Part of a small language model's weights.
Size: 11 layers, width 256, 4 heads of 64, MLP 1024 tanh GELU, 9.18M parameters.
MLP neurons of a small language model. Each row is named by its layer, matrix (up: input weights) and neuron, and shows model dimensions 112-207. Each number is 50 + 15 x the weight over its row's rms, rounded and kept within 0 to 99.
After each neuron's rows, "fires in" lists the words (lower case) most often at its 100 highest values on Wikipedia text that the model never trained on.

L2.up248:67 57 46 40 33 58 40 54 57 37 16 66 25 50 51 69 25 58 56 50 41 61 75 48 88 61 46 29 71 40 45 70 37 33 51 36 54 66 51 63 54 47 43 38 64 51 54 49 37 64 59 51 74 29 51 46 49 32 66 77 62 50 55 51 53 35 72 74 55 49 56 61 37 48 64 49 50 35 41 57 38 55 44 29 45 53 69 76 89 30 69 43 44 56 57 28
fires in: "two", "adventure", "three", "when", "texas"

L4.up635:42 59 44 41 57 17 57 60 31 34 60 32 41 32 46 50 77 00 44 52 38 29 54 46 59 74 49 29 46 25 46 78 29 50 49 60 62 40 69 64 50 25 77 51 60 81 52 64 36 56 37 69 52 72 36 46 36 55 59 16 11 31 44 74 78 40 34 32 59 62 31 50 31 50 37 53 34 50 68 71 53 61 47 47 17 37 31 62 58 55 72 59 36 62 53 50
fires in: "van", "active", "part", "vanity", "actor", "tournament"

L2.up783:69 47 69 72 23 55 54 47 58 55 55 48 42 58 34 53 56 46 25 77 64 46 44 29 44 67 36 26 64 35 60 11 54 46 61 60 54 30 92 38 44 54 37 30 53 63 45 73 40 61 62 41 58 38 50 39 40 30 49 53 26 54 38 51 59 48 50 74 63 65 36 51 54 07 62 29 45 66 41 22 67 81 15 54 67 70 29 50 29 45 41 09 67 73 54 72
fires in: "was", "later", "other", "further", "southern"

L2.up951:39 58 61 55 72 75 39 69 46 66 39 47 52 33 60 57 34 32 51 66 27 72 48 51 31 45 52 54 26 54 41 55 45 82 54 41 57 61 22 57 43 60 89 58 29 41 54 36 43 45 31 45 56 77 74 62 52 30 34 49 13 35 37 57 79 40 60 34 70 46 67 43 57 13 41 43 49 47 41 39 55 57 47 48 66 55 66 32 35 74 55 33 24 36 53 67
fires in: "from", "own", "effect"

L7.up721:43 57 34 61 84 24 16 60 47 64 51 49 46 80 72 64 53 59 20 79 57 53 55 27 45 50 49 39 35 60 43 74 47 46 65 52 45 36 78 43 67 37 53 61 43 40 67 37 42 57 41 48 37 53 35 43 55 59 74 69 34 46 53 69 64 60 70 36 56 25 43 43 51 22 57 30 55 55 39 59 61 54 71 37 67 28 69 58 61 29 60 55 57 69 45 62
fires in: "and", "while", "but", "manager"

L2.up547:54 48 43 51 49 24 42 76 11 74 61 27 52 48 46 60 41 52 67 65 50 71 65 35 71 50 41 55 34 60 74 44 51 48 91 38 52 32 41 49 31 52 24 47 33 49 51 65 49 48 49 44 51 43 55 36 57 64 50 47 37 24 36 47 63 18 47 54 81 32 58 42 55 55 38 23 25 68 83 35 47 48 51 50 52 55 43 41 40 50 44 46 62 05 53 68
fires in: "first", "father", "is", "was", "each", "another"

L2.up143:47 53 53 46 50 69 58 49 57 57 44 29 55 38 45 51 67 32 56 52 49 37 41 71 89 24 90 33 34 55 77 67 47 45 49 50 42 50 59 49 57 25 36 19 37 63 49 49 54 62 35 32 52 62 42 16 49 28 29 40 45 48 58 46 91 30 27 40 52 64 66 54 54 64 50 69 39 33 44 62 43 46 63 51 43 56 85 46 39 59 42 33 23 53 68 29
fires in: "won", "government", "of", "great", "governor", "2019"

L2.up676:68 47 54 59 45 48 32 43 00 43 54 20 55 37 59 18 58 28 72 37 56 38 61 53 67 45 57 33 40 52 34 46 85 58 46 59 59 71 67 61 35 62 72 47 52 47 76 73 56 30 54 61 68 55 41 34 40 45 29 69 50 16 40 40 75 55 51 59 56 48 74 22 41 66 40 54 74 41 81 33 60 60 67 43 19 75 56 44 49 53 24 43 32 69 62 71
fires in: "is", "eastern", "northern", "sports", "was", "alternative"

L2.up31:63 54 59 61 28 52 46 56 40 24 57 41 41 48 63 49 57 55 50 65 48 50 62 53 47 78 39 42 36 52 54 56 66 42 53 35 51 73 53 33 46 53 71 43 72 52 61 66 52 39 28 54 25 23 62 38 58 51 54 51 18 69 59 66 49 69 77 25 30 45 38 54 31 72 41 46 71 42 28 57 49 27 44 56 66 70 38 49 45 13 55 46 40 61 40 48
fires in: "written", "as", "captain", "saint", "captured"

L2.up465:22 30 52 34 74 46 28 85 66 73 64 41 62 51 89 36 55 25 47 47 54 54 65 89 67 24 74 50 42 37 47 99 60 51 67 71 41 44 27 70 31 38 49 33 77 43 48 40 65 27 40 47 63 61 26 54 32 61 40 60 34 61 60 49 68 50 33 39 65 54 86 89 43 52 32 62 44 53 58 58 54 64 45 73 59 48 54 46 58 62 53 55 39 79 77 58
fires in: "english", "american", "active", "actor", "england"

L2.up869:45 41 66 65 89 43 81 79 33 26 66 35 49 55 48 50 77 52 62 41 64 36 47 63 27 51 60 34 61 37 82 78 58 40 61 26 53 47 72 72 61 44 50 39 38 45 57 41 53 65 56 34 71 48 56 35 69 61 35 67 40 46 42 39 59 54 47 24 41 65 66 41 36 53 42 75 45 46 33 41 57 86 45 65 72 88 44 47 52 47 68 40 33 63 41 64
fires in: "by", "under", "across", "acquisition", "daughter", "director"

L2.up875:46 49 47 61 53 73 56 43 43 55 50 32 52 43 84 33 45 80 16 74 13 22 56 50 35 58 45 53 47 58 27 66 51 32 37 60 47 67 57 58 72 50 57 51 24 40 59 57 70 61 39 61 46 65 63 34 68 23 34 67 52 66 36 38 71 70 52 71 42 68 53 74 36 76 33 30 43 56 38 48 45 50 56 27 71 35 54 57 10 63 62 35 48 67 55 56
fires in: "of", "russian", "left", "business", "is", "russia"

L2.up946:43 31 56 22 40 52 51 60 49 64 53 58 36 36 32 46 50 61 67 59 42 52 55 42 28 47 38 45 35 60 46 59 26 22 56 45 31 66 43 75 55 43 35 32 53 60 58 29 33 64 52 88 20 81 39 54 43 31 66 52 58 54 52 52 42 11 60 67 63 45 53 71 31 49 58 59 49 49 44 29 59 68 53 39 56 22 39 80 41 56 42 36 60 60 96 62
fires in: "such", "children", "other", "each", "much", "have"

L4.up581:53 36 64 76 55 61 49 72 55 60 36 56 42 37 50 50 60 57 63 77 48 58 35 15 65 34 58 69 50 48 50 44 44 61 48 39 87 51 48 44 46 51 55 64 50 52 38 53 29 35 72 69 42 32 49 46 54 60 46 43 40 59 38 42 64 26 53 46 59 59 70 56 38 42 60 44 60 48 38 75 61 34 00 46 64 58 51 40 52 52 59 45 59 42 71 64
fires in: "him", "tournament", "championship", "his", "championships", "story"

L5.up539:60 36 83 46 22 73 33 36 63 29 50 43 76 31 52 55 50 54 43 48 50 42 62 41 67 20 58 18 66 41 58 64 68 60 46 44 62 54 61 19 47 40 80 31 60 56 31 12 60 56 18 41 60 47 65 47 29 44 37 52 36 51 63 48 47 76 45 68 60 55 50 50 61 22 62 59 54 76 47 47 64 51 39 29 53 50 71 41 39 20 41 58 52 45 55 26
fires in: "party", "family", "army", "producer", "germany", "county"

L4.up311:44 51 44 56 40 36 57 40 71 34 51 56 34 51 63 47 41 16 30 49 87 53 60 19 65 55 64 75 52 56 70 43 55 56 33 46 64 39 39 61 32 88 49 43 36 56 59 52 28 48 66 40 54 42 53 57 59 35 62 35 71 49 45 73 57 54 40 37 09 44 56 53 43 35 75 43 48 55 52 69 50 46 70 35 39 57 79 46 41 53 54 60 29 36 27 41
fires in: "on", "round", "road", "rock", "chart", "lead"

L2.up673:43 65 30 45 43 62 40 73 73 54 76 57 71 62 42 31 66 49 45 74 08 52 69 20 67 37 79 32 44 37 60 62 58 41 50 66 55 36 37 36 36 41 44 60 40 68 43 60 39 79 55 74 31 87 44 65 20 43 36 35 74 56 49 36 35 39 36 55 01 65 59 31 52 44 68 49 56 31 42 58 45 61 46 52 78 67 21 60 66 48 62 40 54 29 58 36
fires in: "served", "included", "including", "include", "use", "began"

L2.up397:47 63 43 42 61 45 43 63 27 77 50 45 37 25 40 96 59 33 60 55 53 45 45 27 61 29 38 56 50 68 72 40 48 60 48 61 27 82 43 41 43 37 55 38 62 50 52 86 54 45 54 57 76 71 62 44 21 51 42 46 63 63 53 45 36 58 65 77 38 58 73 54 53 28 66 41 64 62 47 55 44 50 60 71 26 79 43 39 39 41 43 66 45 67 59 12
fires in: "including", "team", "season", "included", "include", "year"

L2.up662:53 69 37 71 35 33 66 63 26 35 59 44 49 46 67 35 38 35 41 69 44 85 36 61 66 78 56 54 71 51 33 43 52 56 43 55 40 42 29 51 56 62 55 38 58 49 41 52 87 00 60 48 49 62 48 58 59 46 54 82 44 53 52 49 49 52 64 08 40 51 29 57 67 51 67 59 60 33 35 27 73 47 54 52 55 65 47 66 48 46 61 37 41 40 21 57
fires in: "film", "rock", "series", "team", "road", "began"

L5.up345:77 26 54 64 50 53 67 64 52 35 60 41 46 40 53 45 60 77 60 78 54 76 48 61 31 36 37 39 64 46 48 44 43 42 44 32 55 57 32 33 26 53 49 59 37 40 33 48 44 23 37 22 56 78 67 48 44 37 41 64 37 54 40 27 62 48 50 76 42 47 28 68 49 37 63 47 43 46 70 51 56 31 63 20 22 64 45 62 37 60 63 44 46 47 67 18
fires in: "film", "program", "album", "programming", "programs"

L4.up781:55 53 59 50 47 58 24 71 57 51 66 43 29 57 48 33 62 46 74 68 31 72 53 56 52 37 79 56 71 51 24 39 67 31 64 50 39 33 42 59 25 37 40 45 58 30 90 71 38 76 54 84 36 61 34 40 39 46 50 54 51 50 45 52 27 42 41 50 61 54 63 39 52 54 75 58 67 38 32 42 40 78 13 51 29 48 61 45 50 38 79 29 77 49 58 24
fires in: "towards", "made", "named", "times", "time"

L2.up315:62 64 64 40 53 43 44 70 58 36 62 65 68 56 33 60 52 48 67 57 63 44 34 67 92 78 56 38 30 55 54 57 65 54 68 57 54 60 31 52 86 77 37 40 43 53 52 54 70 23 15 13 39 52 43 65 32 50 65 38 47 50 73 45 55 59 38 56 42 14 58 42 61 39 35 54 40 59 35 60 61 68 47 38 27 41 58 45 67 39 68 53 35 66 20 40
fires in: "some", "first", "home", "same", "two", "time"

L2.up136:49 61 83 58 70 45 42 62 56 31 67 32 62 55 64 57 57 20 62 66 36 43 62 62 53 78 56 64 63 52 56 32 50 13 55 47 60 73 59 54 38 41 36 07 52 46 48 55 52 32 47 49 52 61 64 42 49 37 59 53 52 65 58 40 54 56 37 35 70 71 45 51 56 67 48 29 32 44 43 61 65 45 51 35 62 51 55 34 53 47 36 38 29 58 95 51
fires in: "film", "york", "works", "worked", "work", "working"

L2.up262:42 35 68 25 65 44 28 56 63 58 33 66 79 52 48 60 32 41 48 90 45 62 40 65 45 69 73 46 47 63 37 52 37 73 78 37 74 45 43 36 48 35 45 69 46 54 20 40 36 54 50 62 52 65 52 48 26 65 43 30 70 27 54 29 70 46 28 47 62 44 46 65 57 34 61 56 51 52 61 37 26 78 32 35 23 49 39 19 59 57 47 55 41 47 45 47
fires in: "him", "about", "his", "her", "himself"

L2.up859:52 59 45 27 47 42 69 52 48 68 57 33 33 56 63 35 81 37 31 50 54 66 36 64 33 50 49 59 38 23 47 70 33 23 73 73 14 31 54 48 47 66 51 68 73 51 37 40 45 44 38 55 62 58 35 31 35 46 42 55 81 10 32 49 82 70 48 47 62 63 55 58 43 56 63 71 41 66 63 23 60 77 56 49 36 47 58 59 71 37 48 57 52 24 52 51
fires in: "and", "united", "university", "website"

L2.up763:46 63 79 51 46 66 62 53 55 45 34 48 34 55 43 53 34 69 61 18 53 45 37 57 40 66 64 45 59 45 55 44 66 59 56 49 44 42 74 46 40 43 39 41 30 65 68 44 55 31 35 54 34 40 64 48 66 20 59 57 35 53 64 52 65 60 68 67 45 44 34 57 54 27 55 59 50 58 35 39 48 75 08 47 48 54 64 57 38 42 59 54 41 46 31 54
fires in: "was", "been", "and"

L2.up234:55 34 55 60 44 23 43 58 55 45 48 41 62 66 19 56 60 24 50 47 73 33 43 49 57 54 39 46 30 46 56 47 75 57 55 56 65 65 70 78 55 71 41 46 15 41 26 65 38 62 50 44 33 47 61 43 48 53 54 40 71 47 27 80 43 48 16 26 53 40 61 54 73 71 65 57 22 74 51 42 53 80 60 60 54 39 52 67 59 45 39 46 49 44 49 60
fires in: "university", "family", "united", "approach"

L2.up952:58 62 57 40 70 57 57 41 74 52 46 59 56 61 62 35 46 47 63 53 40 43 60 43 77 57 57 28 39 49 48 52 24 79 40 74 51 56 36 27 67 29 42 56 50 28 58 25 37 40 54 87 50 63 56 20 54 48 66 49 33 56 56 65 31 51 63 24 34 54 34 46 41 55 53 61 57 38 34 64 71 63 22 40 55 57 24 63 41 53 54 64 42 74 34 69
fires in: "released", "performance", "announced", "release", "council", "young"

L4.up845:46 64 48 42 64 52 24 18 22 47 59 35 57 37 44 43 50 67 46 33 66 33 30 54 43 48 57 57 47 53 33 36 65 50 24 47 36 52 75 67 57 41 60 33 37 52 60 65 83 48 48 46 45 67 59 54 59 35 51 57 46 58 39 47 47 60 42 48 47 54 44 45 30 40 59 43 59 33 57 24 57 77 66 64 45 47 75 54 52 43 50 48 70 52 44 70
fires in: "also", "being", "only", "still", "been", "formerly"

L4.up9:45 38 41 34 60 11 43 53 50 51 54 04 52 94 70 49 27 39 51 60 46 31 43 48 65 36 55 53 48 29 52 58 80 50 44 38 52 47 23 43 40 33 49 31 56 36 77 43 55 55 56 51 28 25 47 38 66 37 40 53 58 60 36 28 28 59 42 57 44 33 93 69 72 47 65 47 50 43 74 42 21 52 65 33 65 51 50 55 43 64 20 60 51 61 57 62
fires in: "launched", "named", "defeated", "queensland", "considered", "said"